Part of a small language model's weights: width 576.
MLP neurons of a small language model. Each row is named by its layer, matrix (down: output weights) and neuron, and shows model dimensions 0-191. Each number is 128 + 32 x the weight over its row's rms, rounded and kept within 0 to 255. Numbers have three digits each.
A block is one neuron, or neurons of one layer that tend to fire together. Before each block is what it responds to, as a language model described it from the Wikipedia text at the highest values.

Description: Table-cell small numbers
L6.down172:098086133125152136108065144134115127167106155197114136174152138109120184112129142103135146180157116166110120137160113119147123144175124104127125113148149136107150143117159156145132158131137167174165137086160091127097109126116093176122100120132088132125118120151110138097144136147076138093138117111110156216166142137168123163140135132169091135161129096094088168169136136138191098186139109077127179088092132173080167100063137143138150180145148100158100123171141122135158103149126081193112117082109126133125143114127143092126124123148178141148112060117148141121137114108107125146

Description: Zero cells in stat tables
L5.down34:101141127107119150119066109068118074088132119166109114130145122156073088128111131172161099145105134088061127194126138131127113172161157118119137099129116091112100142167177107158149105140133098121071133109124135139164157103115074150149118152146121069114136035118125084089162133124159117110105129144080071124058175112104135148122167140137131129161160136090155092142111066163136098159120196120163119183086101085173092105087093118092116151162148095142124148121120091134150137169134096093167184135147132154115138168191155106155084111182182161135142086131070166187171168089131215101
L5.down266:117147131193123186118156111135127093108109153080120052127062093098097126181173161115052168162192154161123144135167128124151147124123146145111126079144126209138131144175113122118055121127123121197102053090085112176168118157150132090197129082156103075170124063148083112160123107124089123077115087108172143125150103089155203159165111183137106158165125134105146193189135127083058109113140189228099060134122146132143119156110140159092155106061105156142121136121143183113139150191121124138121123151128099140152089111119082199124142143111133157126125082076132167097073116200135094096
L5.down512:167120130116162123129137137165151104109117080101175132077112165136137103104137120190090092064112095115143113149137113135123180191119098089100127167090165084099129103135097148114120141143118143127089168061102127131157109177154101097149154148106109126053149144162157144094091147132189042131078111172128119071169134133144107140159127168087128132149008072066102152153121121110150063107096118107133137147114206098140164089184135074188094138086131101113165132106121116109128134120151214140109132132118091146107134128115118117186134151103071129092103094080140090186109141135103116146
L5.down784:162104209073156146117124112110108161109180128173093118131122140094119124142099157147123154180135161113182117149116123099156154189103097120094109124167138135126177138097111139079146115107081126097042130178100066109077119150096095194119146206128122137088148132058096082119219149112157134097082115124121132090121187116073167172094131194154122169114148094148179120124079105084104127071064176161096157149123166161119125102120147137122154147161093106093144226143127136149138149096076154068151089130172101083147148129130102141107107143074148068146156103175132118141161080144081066137
L5.down877:112156142122061133102078053150147136160188120117103133130122091146142127129131130154138129078104198201104138119127128077124126116139157159155075124089122121111124131134111173139159061109137121131108150115173096138216121085096189123147129107119103177076039079137104088068153158121131146187169102124105098165161135135197145159143180148131102107154142222148151084125163132120138129152146105122170112145081133176082107054043106121097116110111157108082100145102080172144137107162086142121145108090087150111146117131113180183097117158129135142147129104096144116102132122107096104146
L5.down1304:144160124162143183188075100124133121111133143105096167120169134161129087143134110125142116129100183165087146114148113154145170136151158078160134139138088117155124134118113123134115135099099148117178229119123162101123105135154084178078130154154111120155169104089135112108158138136153128141093116106132117154163117100133158122124182130148151122128061109098173119071101173113140161132116133136108089162135107115130134165102152133092120099100184122111119145154157135105114112191105100119146139178128164114137140116124148153042169069135168084169147097157126084141140170183155208116
L5.down1617:129105153133106111118103132162118087089207138126099093149139166188182144096089115139118062128119180097155092159152170100132128141170113140132193143070123133153110077111127052096111103110187180184109108102126148132108125100089136094115111105087073091142097109131158090048141097140184109130112082198122121123109098108059112067146104122161167135119131199163135146079051158143127145112133126143114095101116187147138074170111191136107108153127086149113077156153151074112172077111108123146097204126090171149127152119114100143135094070124150155127119112108101162128086134173149117140
L5.down1804:147123132114140125195135143146092140136176154118105045100122171142128170074171127182073137123137157161096140086116122144165110074140163164194119145145067169117170062126144145116176091089126177137122161083145097127113161108092122126163088114129141131126175177150150193151140058119143072107139117098192067088150094113149109149087124116160144102163145075151134114104114134108131084166073125137119110111090158088204139109112182112091118140148073160126085175185101102140102122155145101140112142098127131087131113063112087138143110086168102108085135169115087185152141183147118059131

Description: Mid-phrase links and word pieces
L6.down38:124076120137144111019121150109146143087153154127084122111162082131116070113173100094233114100150070162112163107180127146095106095101110115128129108125137120097130084148124159130174125146156165203095116135113108117151110096130128112132122090092101084093138160173183143083093130089134097136057125095126138088162131164113035117123092068148071144200096145135060079137055113121132121175087118164200079091187145098159117145096136095128130139175108172158137133166106136176142124089106204144137083138078122153101164096090111146138132116154108158095144079128097140145127133156148101142

Description: List-final conjunction
L5.down533:091150094184113125134123171118116124114130159117135081154159148103102147113141133135125144162170140148155160127168174146095108084138181157161145139061090229111115118169138143118137097173061097138083123102122172118113139106151130185187158097157072124135070055099180102069156138092119111157126140128112127151117103181108086143032122096139173134135135169149142152109123142113138120134083066115085045205124129153153124150152160135127144136185162147125078188103101078095171104065113092116131059112175077182103139100134059124120113162095096148079163070096138118140127182176153160145
L5.down640:076122124066133133113102123140153117148073157098145083096120136105106140118080126112146169125196127141125130129108148114103176139091155175112097111079160135108140107131121163103158126132085094166111086149140129192176156144169152137160192168187112103112100134105122196121155114122121109161085170146106065143098136104072097101072197147143192122111182187085137177113127139128164111137080150120134098088105121169137130096126096086086139167056153167094162119065122097147169143107067089138123081086145175149109055103159110133083101104101099115132128118045128118122119118143114107093
L5.down693:088139099158147162112156135164179100173124100176123066122114132189099109168120136168159110173116128116072129102130117180046097043127125174146129168079088179130130177087077103107105130142129099073105107131174137131100150177089129132098162130174138054161135137125122120090167111176172124165099131116153151092114110083142030150139149137172156112097194203174065167118090141143155167145106099090173119141140139126096122202074125149124144139138157119090081133122128086105143124136077160115118093153097107134130126148150033098158079128128114133108094150140090140163087160125107103149
L5.down1155:096135165123115144145118213164115121164156145147126154159166173156124127137105182107114157150117138104114159150127108162140100138131167179134113087128101089158140166130102117156097214161186092110139162141104138115127116129076126196111134186069147120093124113125110094135086149082154104076138126208112160131115178091099083118116121120101070126131102068124140198172124172100148115164144041127155154113084105158155154191139108115131151128157133151143098099158132129143148107095152102101123113165102131164110154151208173134135202165104118137112093121171134125158117126098089187117
L5.down1286:103116162157142155139194175159094103085127136147120162194141144135049136118132110112170105130088171094142136101112145090093162120140113124139145139120175166110187135071110101141185204115075146121134142148110052126162160096111083143142125119209096106176114092102098142124139161085129113103080149089149125200083131130104119087132164149047128125125073088152165185137116189121177132156112150183115102128105097161178138099169104132131131123152162114100167118134187104159150117128114139135132145116112153128151098147147165122141175175094101120118116173101169177146162157099084121044
L5.down1503:131092107131076111096108134121065134152115076194094075174118118157123108177110188191139152178093143169061126090127117121132159077102098095157083118083114204125072195132135085092140100176094147108162150164145113149100082121166132096111182156134129112123022148140144151082166071111163128108131174137158142173169094147134139115081184209099161126176108208127137176185136132122107128113062178139046112130124071124100096125110169151119181152123109076072119123092096116091111116118170083194174147117119085149123062120127122109140105132129143105134175119095128134104159111157110130132
L5.down1627:121118149104158118057105090155161137120101131081108122122136060106172116139146152067134103146133143177149206109130107152165118121130193124118157134134106100099130130141131087140166129123085110172124102079102190133122116155090108142167198120164076110183120131143176124144049114082200158154135111120115135116152095112174125122119111090127137102128132115143138126125091120185175149140177155123098127162105110127159122109133144155134130114150158154072112148130078115158056122122109161120092059146112064145118157173088127167071137212129101120123152110072158091150181119142128125154
L5.down2199:090099091111069071087127114089138159090142142140139195144160133115173158074120132111122153138123145148093097104153096149092165109066148155151079140115169155122090090136119105078102136134089106144108069148079106144130123180084122162137167128185106126162111116139153158130119129057146146153092181072055141122132082106140081047134183141152159149084123080112099173118127094155153145130091185089127133171148128156129086087141155089156148170099098109109136111093117122124145128112109122123121133144137112124169140143109176115133116150112088076098165117045161146155156132110047115127

Description: Final pieces of names
L5.down88:107146156106137114141155151174139147145106117093160104124134192138101150103132134065124070170176155094119098105120122108174149097171135133122160174154158079115105143125120138032113176141195153128085074128128099131098171183136192132071117172133091100080148146123138191147090176156151121145077132153139157108122122128060155150111168133105150145128127129109172154159074174055115125126130113194162081153154066151126090085166131123123082110156178105148099115050105175066100106107115056155070188156111113096140153135067155157144102161150146121140140171112124126127164101125098196156
L5.down189:162086100071056137128160058140132137147117167134180141149224101175101113106092090103016180116155157120137116145121144110138140144139103151113080150117153056092143125100129102151082182085087136106161147153110146108144149128166172149122124182122201104129072158113099180178162089128082181081127136100085077180061131145171151126161128087150172119147110145141133181112124067076204129147138180144103126107083089134096106107117121062100113085118132079115162107124099123165122164110127106129121114181106123114102178151179198121086125111112089142111173138133089128169074072167165095135
L5.down535:123162168139168160112197095156129156105093169144122066161131166180156142120136089126081132122154117095133122135117107136098122053124127103130101106121113152140087064157133179118133080156086152218149139070098106123141117109188146139122152137155141143107109076114154108115138153130200069047134146147138178117148147054180156170139112139069119114159159121142160144083165080086114131127166133130135136179181100080149132159066114065179133099054092089084068140104079181179159121148144101133171114157188143071153107143133103073186124145130172167127132120111141162173192071162090178123
L5.down886:085114173125144112093094137105105115105135101147138123154148156174188141135126144119207066180148150109179137102109123108095163150085107133132186093139150111094049086130159107091136202179118104158154104171154152089113117113193131190126162136120130126064170140153074130146148149104145172117129138128125100154182170162080143104143109101107117142085150122157151149109114123139062161076129131138151139155086157114120090086116097097090160110081154182143091144167156088170107113122096122125105121095123181079068171128106117138134132143169143057126158150091131127174165126116173160098
L5.down988:113078086186152113092147132162181152087117135149115133201142107141203146093129126110143142144190091059132124107133114129138193111089107123127199102108116160080070069101151109058107199170137108148157151090140212126084156131173134093070086122134124109147179090110114122128154167130151140153072140192063115129126139201100131122119140089129136156109100091164100192125122124186128142145138154140118112174179103145107106125092143084077107146113161138127096162121153140135085100061098075132089164063114142099097168133164151149135117119146120099085125143113145117135108127120159153138
L5.down1365:092176165117139121116190067125135111128179164111126129131085097123082115093083140098116125122093028137144125117130183080136138110042226056136056112107110129112107141128173161154157124128130142177128110121122138169128126161142115174149072140111168138116085146131161104141120102156093121160127129150146145138146163136110153153152106101147107102155113124102124101182120077114152083135163166105100101172122055104149114137143086103137186133112118089148130125074161107108118146127151177064138160127118182189212160055062165071169117143162100176140169137094156101156135116097140108147
L5.down1801:165148123127128086087171133116065105102123171102112141129162149097097127082158104140173121143151154085089196105147185077100131117123142150202101137108165131138119091092170132095103134121126190083075083144156091122090162154121122070157106214165123121098125150061140148105087128126126123152102124145112125142157141120139125134157154151134112152156150088185116160139105095162138176178150080100094136103151126129066119141123097050149158161102079118134181179172115167117127177104057104142124151143184118170156107144113101146135103138123054076119050109085118095076167179058096089093
L5.down1939:117118115077168107165113142148174084151106159080148079135170177150107167168125119118110160161105092149107119111113128126145094064157132135100099067157136137178126166100061078095099141156108141102211189070171133123143044103142115045093132102067202226160144126081113145121119143177106121114132129146187151131064070122084123181121136066057120146094143111123088124117122134111097129175119087133148133134183162150130115132167152123162173122108140094107162115123156126061160145090126120140105129191083157137130105125145121100151127166093112118130125084136136096076077119207085182156

Description: Coordinated adjective links
L3.down21:154113158115109122143042172144096116132081056054102122126186137109079087121157125158169102152159166138121146148118154097159150089159148062111119150064157199112084171077126090160102094140108165103147165135129148106137150132146149141102117089070182149143145118144128070159113098074120127114139202119138113150122089134106134091143136114129167134108138105153164114122135108100119120128139097138095102225121147141139088101106133065084112075142152156132103136115127127090155125108151147169130171152163112174136155104075121199164129131140143168212143157163108100154105163120136185160
L3.down25:096111154111179105152115186110131174176128078101082098108179150139112232100109106106147052154134150147148176123116087200104122100095131086070149125170134087113190101106100128120117121088143106069173131111155173104127098131158150130124105107107113101168100130154088150147149074110192110183142139122115122113142147121165157090141094127160120131129111051128136115106122123140109176081115116165100101150132157065177084104095171137148110103158127127171175178145160077137103086079099135096102131092141129136150130109137089172059134135155137108142113137148095125121175143131110119085
L3.down93:111195118136178144158168112128135111170109202138119110157127126115143119092162127145112163190100118164110088132141123119124150158132125156126166130141158152167137136094075145100103121183136173152042094101089152100159131081164116127155065068095145092161132129096122116052188116140061153145125167125153135101081131086087194130127160105172168123135116124089134144151116155163093149191069122169127162123138144150149149143136121120143090165123099051141124133153098135118152105134087161137107126096135164104107157083206108108114185135076111137158120124128078129096133129115147099071
L3.down555:142137083170158158155097094117151054129115149147098109155117153153111123095161148093112170096116148094193109123114105160111131145167130137162163158145140175137154100168121115145179174140128139115070096104144145054127128124131144102082079121117159107184136092122118147135117096109172136134172139103101096162105188096070160091044090096213122083181112116164119174128096095110172113106164186152117122121131167091124156140185059122157117181119169144131110120122102132104169120115116114141127119102192117075150120109158203128133130105129175095132139111135142075132113113124202108119
L3.down835:124107115092152179152090134089161123138124110118153112121189153140096133127134125133102140147113146131155154138087140134099128086134129084154158196144193202088146116111119172125191122116079148120062111123127121146148083197153084105109072057135109115120124139155191138082138131066182069137102130103144162096108138122116186082136163118158121158174119126090119149130123107157098131075109198154183091130091112148155137132106078100097143159143148140164165104124122142134143062100136066157073109076093077141070089126111133115127114129099179117131147112112124128125146175159144112115
L3.down1220:090117091110120116129135132115123135138128105184122115120154163094127112086156177079154140107093140147086156156106148151103105116144073095155169110140180123119184104087097127129157180109090128162137165096108057138119120153109162113118119080138158103097171111203129092114151093129088109105124200129082117107171137129169063153108083114204088142147167117157143125147112101145184098100161103178163103142078156089157101024141161146099123179217166111088157142119106186118195161074079137165090128080145138077191154088116136135135156140132143132079110060065106125126160133131090126091
L3.down1574:088175122156133097077113109133116069117160190150103096143136119126113177129146148105160152114104168122130121122124120078138150195172120120107157150074095042112097092131151145152095185128117144104097158128117112084124125095127131109124092094157174060120105115118147119106115184199138105079135138134076181133162169141056134157110109097132129145149073127046086110112119102187140159149134096112093085175140168133070121158115097143104158135150115114122081078183175075172154109123137103128092137107081110081082136166194106142149127080159135097072109106063141147186125128048116115109
L3.down2014:117114159183142148115093094189110125135107200155087143097110140146107160093139070121096080095153157156138073165132112113113113077189136170085122191144073181159111154103145145157195128168178072125215114058100142148121136151135124158128146129115207124172171140146124089112106162159127148132085193116180183128100096137085107136118124148100086125118134077115145105123223137142126115154150171133100121121118105111108135151135184111165093134112157132155060100161148106133153121153087141130109141132153149086139060138101158088146150142090152093138066113125124104109127168124144122180

Description: Inside multi-token proper names
L5.down235:129133043125155104156116095136148116117113108113147069124167208129134192161171124117091201110161170081107094132121126136113084148189145099108142155131112066159083096106051132175109176100116132110143136074139091131125135170096143195135069115152186114122155152118122119088176128094102130112124127146172158104141126154098081130101096110108160098189124108113067183079078106181107113121122197110151124153126176122144160172126074071153102139141111214170083139080210087136166120143109119114130130071160151103127102154133102114133147114132134141147115165101134111181178127152181115142
L5.down592:098134069134131083125170162080162076151097162160137113139160206125115141142111107178068099148220203158132135096090161155132123067122155105136085110161081151196141158151081154089148135152099056142128114127158138115124176167133135116137163099145171163088117196107131053171093117116113142111109064113098198212148118140091118132123128131107184151063189132075143088113189114132137161095133157099117125141102128190127129148148116141118110138092146163159161141154146140151112149132077164121120123161130138163185098134139169111076152100134164185069144099111107115098112148131147151135
L5.down770:135143122087144116108142074141142123143179114122115172125173084104084147102124097137022110157169144143149099110137127134094151216124070111129135126160073169179076158130181218129152129040186150122068101132126112149098098132138095096162158133144154169104147143141120118148164215104117141178074058072105076129081103094133118100184164107157103141124160114167140103145100131122171126114122116149153134132124125124134163165125057120110133158104138080093164161106100169151152137145129168104193087134174133108103132118176102149130080090069120161103066156125135142112116188122117093115
L5.down783:141149088085166159075133127118128079129146153092120088123118163145102076114146130132152187062157175150134114175171200135128116053134095123121103088131167152103175115194134089171200078138175139136139159116133153160150126135089132153131112124139152156123163143136136095139114171139102128112114088098149148125157147158145078171116121108145084052153149127165113146099144090145218078130126142140194098127105114151086131092116129132138159121144125104131111111104139135048136130191129126105124145083126159212129110135183139119134117126124123131102125124178099072128159179181121133142
L5.down1121:144094125142138091118179144124141159125106147102124113088157139182102069125114136153148124108085083125049165167095129130140107127152056083116084179148098215135098216154117203109126125060139182049141151138137141155133135126155120130168122183162122192096114128105177130178132087099157101128125140122132172153133094117144138153000120125098149132142120128139098206176135134140105132083092137052172054186088186145158187144042115118144148110135101128178098193139127099064133104113149138141153157121108142172072115138122089143070150092128142151126108114126110115102131132138108157144
L5.down1206:123092127101078142113153128150126147117101140176129109157125123126120145064143197074120253193124123126172127074160131123099138161121078132167192111136120157122118125162094174113104105142070165130107193127080158131139163179155163174102074051167036116131192131189157135148125117142206105121079149112089147180090157118093126080083153119110132141176152102084118127102127143154170089129110066116142185151071160077102132201127095151144085144074115152161162152086186092153152098072107143218112086152137116098130120228086142104159133125111124142113183137162079087174100135184130151173
L5.down2128:169130138129161114122127114148054114106190150130169127137092102097117132084158154127101110134110136056127122168116103116173153123122092115162133066180170139069083080136170149100131199119147106135132099097096168136088107136169165197131124147134120124103158152101161111140151205170130145157126132081095087097098184151052162125144158150127146180175159117167122114072050112137163098166177148161126129139140198148117097096139109141131161152100113101135131131138165122131141106067082106179087078081131108123071150143090123085172148177166189143174086172114086187120175141117177117144
L5.down2138:164112122103125123131142098103090129106094142116127120072094104116127121112068086142129134125141098111059116182106117171107079095143145116163074169151066150120136154154137124089158111139139099083150146124114072155090038094140114119128182170166211104107067146123160106158135111110114066100120068154169098152120100115101100168094113137136105103139121140114095178131180102128091125170107140089098067144078126164136159122141136109179163102127114131083124196141153133135125115121166116115193137083131136215131102126163128145135152168131113122126139079123137088114127128177105100134

Description: Mid-word name fragments
L6.down123:161070117165051130120124149172153128091160139142111156152086163108152072099135109155123109070085120088124125082099144163136092171136126108140159115136148103162126134167119146152164095089114150127135108115094153135146131133096121116166115201104073155170048132159122112123149021139154129116177089102153116186164082097154104160147084124069126160122180125114164148111110135093142116055109127109118144144132088101141114189189122181119126177099138115170165141106117110100178101122140182189114169175125126110114142114133186127121132086115139138129184166085144074147089111048152143144

Description: Mid-word continuation fragments
L3.down230:157099127119100148109143143151157111127153109081152142140135085105142160075114133078115152124146099163183160081171112078103114151136119064123153111113155140167154139189092174153119123105042089079139129077124109110128112161153094115071121115093144192141169130093150116132156182192141097126114102094172080173120087051122102125112177109090127146100184108121150139170114130175133138128147136162185086071136136131102131126165134121173136048104112169182126126150218125143081166173149113132103145104090133174097133155180094165113167122074122088134129145134140159126086148106156109088
L3.down557:077129151123112115145158123126135121116094131118140171112093072131123127204198134134053151124186101108112109176154139090150122190142161121078092083088147070110158138158092151164131140144182146161121172137171155100167078088139141098086177236104093115148092094111147092122101079113146126118189127144154217182114143105081102195119125125139194113124158110163129065154147137149157101118109149146086128102141052083051109204144148123086108133058185151157127158115139088165149100147110090098098105089085139132125120113129114162150073127150100130178077106114146118107089156183054082094
L3.down955:132118140142137173076174152084085095143161143128201097154120192074181155119069096134168136106158126141144118128118219097094073084108121144132121113156100160217169129091170137056173151174128127130172074162128073098165121146121105119132118146168152107154165087094108116109108116150184094194109107169114116042143042124088097128128081080116097109169123067127168116183180155143146166085137116199060135113152109066082117117156163102126105095157057139134150147187161130133104105147157090148129107153099144180140166156160139151148091139154074124182131142147091141137187099107128141140
L3.down1093:117121105143149107072096169098137154135125113161144116095124106174112061105137109141061132192132147150097105151072120136129100142140119167124164117160192238076098085122051113102087129124120093084077074129146172071136131154083145092127168097156134120107159167129081181081134154082116139094124183194065104092104176148097089132077121108124164155151095121111118120144102113133180147073097133121124135168143164129084142124176115105095171113191132174133142135132038107157083113115107132165145136152116147091094150148084129095077188123102155124118143163032096142160119143090170162094
L3.down1528:145107134184175123095112082111141065110136171104116124095158165096173154152073131126174121097131112087097109109153136188152118146091180158149101174136083162140097122088122129153098109148107065136152125120131086093169117123101099080088183182096162134113121139117142109167142149056156081113120149141155144158077124136149131142119108177116098077118091137129151154108175135121152120132119099071124117131134162112165134196120213114144079124085147087120157130147142108101126090138139155134120118128118181177136063122139120183097139155147149145127085068129159174097137138105081195116
L3.down1608:103149108105137077189213111131149140168133163062139147133108095156129127084084104130135146136122123079135118136152168087121144137159136109114144144110060159081156102099165168065135153163098089182163146152108158137104117113122130143149141084141169156105144096097139126109099163106080134113148102093161130149133088152072128094131169136153132147179150147151166144103151100180117172114118063108096107080124090144133122087140123144084105145160175121144155118173151122128092118138156134107154173090117187155162142144099219135137154136186055164097134177160095095133122144086151136134
L3.down1624:076099124112108104126116105125120094105086128176100073146199140096179084143131092144053070179103180100114150149100124172117153141145168101143164168177143190138190127102145138119160099128137075131172089102063173097067209154130179153125129107110099151096133141120160135172167164148117148124183084068128067146158109155090166173145107163137133203155121126125130137190129101155097158154213113135129089127106137144121149162095136102069115149156107121114163117110075151089119104128157175133141141162129145071121181084130137199141148136117119123125167152101159067208084138153103139140
L3.down1684:181016095188142088146160077122132172153076112119118107232119107083144064123106119197152130184181089134099210146083128116105091108127101073138113120171178131077078175113072143136088170196143182162075089129176127161123102107131132136112080152130168152136163056193140154091109163130134198118135142160133202117141146191132138084096153107125097185158023067136154127046095154136168113115096126087126079119151136133151169095162162140088141123154120089169099110130102153126130137124109118141078121168145102198114156108152096124147131141113126153112105155155134144154142090122150122138

Description: Zero digit in tables
L3.down32:064117141080099138091132083114169128114097125113166167138167164130138069110129131110114068151112112119112096148128106117104106163129145179097150104198126087131122168146159131151094118129113131172118141102115087121114149163167129170135112138160078108093167147115164124104131111151173140123070147107121106139120133133102157146177121051196160089097110129086157097133112175114121148189137162146171110115100146105179130172129104115146126192134133096106087095109173117146091124152150156125147092111173144172125201122117137137184122092156063074186174170183109112156172111159151113136
L3.down45:137115176069090094127120103167103126071085157203114105199133115112101106145155130112151092140087133120099126099156132173139144126128144103113165069139149114115099158104183125094178207147127144065068113122136117144086137100115146118098114139114121059118167080108111121191119123176160137085076108134130151166161116104043125213123154109113116131139171102130125140175116108203161160110157131141099147127089137100144085132170122144167082127191161080114096120118117153131125143138098104193159254148149152114084137127141075135113096096103098098114093074115079098189166104169175137106
L3.down207:122086101165130180095177103111087158119183088129088153156148156054162133158148083136089097175071231145186093093132154115152124061138111107129111120091084110093144099113098097123147130129072145122127172175107097156092119134166116159125141158126125103134127086089114143117103076178148126098140132125179094112157172153104133129109180096142153143114117104120147129152121157159124088100089155108104138122124170194132138114139168088134119159162177136116164140149101146179126153106140103144178184158128210147142149098139110106149150168098152136097155138196154101135102106144141106087
L3.down441:112098156152117138112126092177111118144202117153120137121139110101183161153099148137080150128180136139153111147126166192172130149115161125117089176126128140110085118098153105093111151139113142114128143183178091072124143166126068122124171131132177138085134119084156144161153113135190119058112117072146121148139170099134158148160174130075047118158062108143163127146143106161120172093115116107096129114142115171100101121164132145127160129128169072112165136149114085174099161105184133068208171191139158184125117082118126150108076115102143109170103162142087115148169081150076080134
L3.down747:152189144136089125092118079127141088199118105149169072191168167108127176173126187101135076117136142118138089129112134111144087111078135095143141136153134127119136091146142080081148180173077059075124197140135113151117099136123150134165180180139130171161156223118162137102134137155137165098095104094135119086166125109140072152161172119117088101160135112200144137118109152121116116100126097105100138133105186149129090158129145067116155150111142132086144200154143165085157186098125097101085128144163179150168195087182202173116164168060153120140068139175167088130162115160118132078
L3.down874:132112122119119141203192108172103154073128108141177141138108094178177165174097153095142121119067149172135090126062144150093111172097138154180143140148115190137154114149132133085162197168134091124140086140159144112113096131122167122085112114109177126112105123109124152122149113098080131110148138131127154158143144092160166106102120125073093174237090102103175106143123159116107144108145174107122090111110111124154134120105059144119138149125154138075172157098111122147097073140098107115125133104157092187128131123163149159102106135185142144118092106209118139113198203078121099105
L3.down1504:116121144149126136108153105177182112135134106146154150115097161118167113071096160172150101087135137130123101181158030152159078133071141090167132106143109092143131166071158122130116113114128174149106183104105174134150176107119139111128151102092150144177099202106111125159137160181208108157075169159106098140154156175152117108142125109176096098120105141126107107165151124188066128131144159166160085125071127157062140148088124107080136171084151088151160161122135100162131124115081076129126120084138135134146184096134168126129126120130094105124116114136167155160109145124123142114
L3.down1744:145119084171124096128158120128116144090173160140110135148114146051111137121124217132210077136104123106068149109087084187143113180099120140142062144143134138143135141078160119187146189171088102180163092144108113112142099077141081159123145164126094084124102152116118198247202053122135116117105089120136136126056087162084153106152150123104093144144152186169152186131101135149060109156136121121105152134111146085160100126087131154153157150099116073136170113150109075116139169133154127136140162117158141149170123147117145120121125086124119136168116099136130127092177137125090139071